Weights of a small GPT-style language model, trained from scratch on English Wikipedia.
Training: a variant of Adam for these matrices, 8997 steps.
MLP neurons of a small language model. Each row is named by its layer, matrix (gate and up: input weights; down: output weights) and neuron, and shows model dimensions 96-191. Each number is 128 + 24 x the weight over its row's rms, rounded and kept within 0 to 255. Numbers have three digits each. A neuron's up and down rows have the sign that makes its largest values positive.
After each neuron's rows, "fires before" lists the tokens most often just after its 100 highest values on Wikipedia text that the model never trained on.

L9.gate427:120102104090096143136151160122112133162149131110072109114119137183129100160138144135170125124075144139154133128122154153122090165158158136099092127153118095132144117136119108130105111099139148152123099132116143131135150075072158074122122132123095140064102076140116148153154149138128127101
L9.up427:089122128110113170100146125105093090098126112101120145111063160123146153112114088131143132169162110127110129143110150125095095158116116145099128153141125105109125136180087085197117105145140134107093102131147095091148120145102139158092150154121135132100155134145141119145094130151112067153
L9.down427:187127176114102117136147153127125127153113133084080138088158107155117093121122167130136135123111167134122168108131118134135129098119138108132150111131129101157164151107112156083120133152148134164076108151108172098118127124141122154112163124137136121167117142130126127136151118115151098144
fires before: " by", " in", "\n", " on", ":", ","

L7.gate474:122134121151147085157167085141129183138096134141174117108135141163161097100143136162149129139158157140145132157089117142073111111139119155130127123115100098096168110120163165161103111129157114134134128105155137108190119103129114103119106078145119160101149140122127154141190146116124162162
L7.up474:118132131116143114158122125132146091117114152179160104120120122067157131095124164130151110104130130144087120149098110051104118120147164167138106121099099077128125100096141162151166122140122150095183124113127101110142140142150159145062103138133101142122115138107123153100089179150127160123
L7.down474:136150124116178154159113090130150113116136135176135112080133117159131134073165121141107113119138164106125131182107089134126112132109160185101104138134108090100122140108128159170122131113130186116137123146135138143122113111174128120117137100133123129183133114072137137088133107144122091111
fires before: "ange", "ang", "ief", "air", "o", "urch"

L2.gate305:112094111150133128109122115142148167131081144153167157091110098119095142123121101118084128109146132120145113140090093148116153094113151135141142146140134128146142145109125124150120107164091120123110144115169105129141131166085156105162086099163040165068098086117175159179142147082101138150
L2.up305:112119094131131138145096106103138091163140132123153136104129105105117122096096128112127150091143146099149089141129130099104144104151116182121117119116128161091107161100140154126107147136146099170106149129109160139111133139099114133177150155132114111104074061123135120127166120095159146115
L2.down305:142143127142132127111090146096158145135138113141112152136149118106149096079133127142126147136154151115148108108113132131113103137157102197068143117140123166102172141130121125137134122118102127120154137155114127152120113153134124146150161102099117140215107150093135082099144099115095137104
fires before: "ival", "ch", " were", "l", "z", "."

L10.gate201:151093130138123134163147118178129145112125146138101129116067092150154127163163069117135132131157159145112081123118134130122139129107192086135120093112103138124120078121115155116126110137109108154133179146132161130133143142088120100122105145149146146096144180124145113179138133127096088141
L10.up201:116127123116128183143114117062138183123105127137115138159138095125126126166156102148167065121162147118163132085172108089128105139152164125131172121092116106156130158131155141131132142116133134182108143173150147121121151124092120152109111135114155132133117110154118125155129145167134146108
L10.down201:109118150138131138122097124127128129133100103107175140089112140106130084139159184131160115106127163088131125155127115122114136145110136131126103183150137121115130139110085110130104158131120140136162117105109108089117116076076146138154176138139140164177133083148115097120087123118143082125
fires before: "s", "0", "–", ":"

L11.gate4:122098156125144099113149118110111134155142126145096150137129118157175100131171152120147077151125146162145158119117113104128148128129134150102111134129102118144132103106127141142119109114085117126129092119130129182126133103126141119105145149173095102102145097113179086147144163166122118120
L11.up4:127124118143110135145149109161153082088070146143135129117107154096089084095132128143156136086130158082126116135142092109132083139133126091093101139121145117094163121118119162100165100126119090119116147155143155176096102136148130148129166110134109138114142133130168161130085106122139125135
L11.down4:154147155126109099143102128129179118138143163103126134139124114121164144147115064203088128128144094110114104137129102109149114121135092146078104141146139108061108130113138122120159103148152127138086140155108127099142121080120112120078138143125146119115134129139102087163146130141134156109
fires before: " that", " on", " in", ",", " his"

L4.gate483:111120143153125121087106129148136091113131099112157117190143115109122125139126129094139138127103126157131108146089128136110124130109114137107139077103102133120103074145127081115109125089117107164144147138121127129172141132128134111100100090142085156076097155154166134148105121152107178154
L4.up483:130117136128130118100135115174107119129150109100142142163138150116121147147146111127115143175114120084118149080096131149083114093122097126107126152153168128132080093119063122130163151104123194145110182107122109125130113099167147131140137071109089159139143129137102123116113152103149079131
L4.down483:087096150144144141115154138133139156136155089196123115147121146101131193137118113121145117137103108100142068096122138131114155130143080125115165123093161159117123121121100125175161114123135115145118122125126128084108143147132105113113123156092123121138085098136152141123146146173128136128
fires before: " of", "ained", "icip", "ic", "y"

L2.gate486:102143138134077116121146133178126138097092131123149128147117110128120146108145151168098134152158123108128119088159076104126104127108124138156114090125154094119135064103115148114123146085138159146180135095128083125159115105148121109113135079102116080140091140093116102151126148103161159122
L2.up486:122083155118106111123116129124131144166160146101187105156117144110151125125094119124087166144125107148119112129137150120116140131111142154143101110107149132157082167136088097114143119173150115142148151082134130143127118143127122124106110119148150082120147082112138143120093125153141172147
L2.down486:127104111163156139126115110131101124147100144157141132140148116101148143114140106118139111096128119144124109106106087118145122160140131113174124114114144176099143149115135116153178156119085109147171099131143114146115119189163149123082103106133132111175096102118135133113171128140118115091
fires before: "-", "ed", "m", "tern", "ement", "an"

L2.gate395:163147141128138092164170144174129132135107153142162120134125145131113117155124113134133121125148120097127122069080112146149106092118160136129133101090126107112131101161139122123100100150106124100144141110161121163146088094097152129151112123176073125111117114126142132158167163138163151180
L2.up395:160172108123116151151137178154101112138145121129154117139159103109099126089084143129132147103141132075114075121154099119118112106161117158099177103148149150097153109111122144130152138159121154103129142147116103126126133112144150131180158106168082133138141107106115137126145111138188131121
L2.down395:135176115123121120130101147058164134126134114138127131167134133106057134124106150142116158108083146143113144184189128101117170126170099145139175149158140158126135141085110125141173154140154158159121155126119098112092102172159143105131132112114175122119136123099097123125138100101088124062
fires before: " of", "ic", "y", "ner", "icip"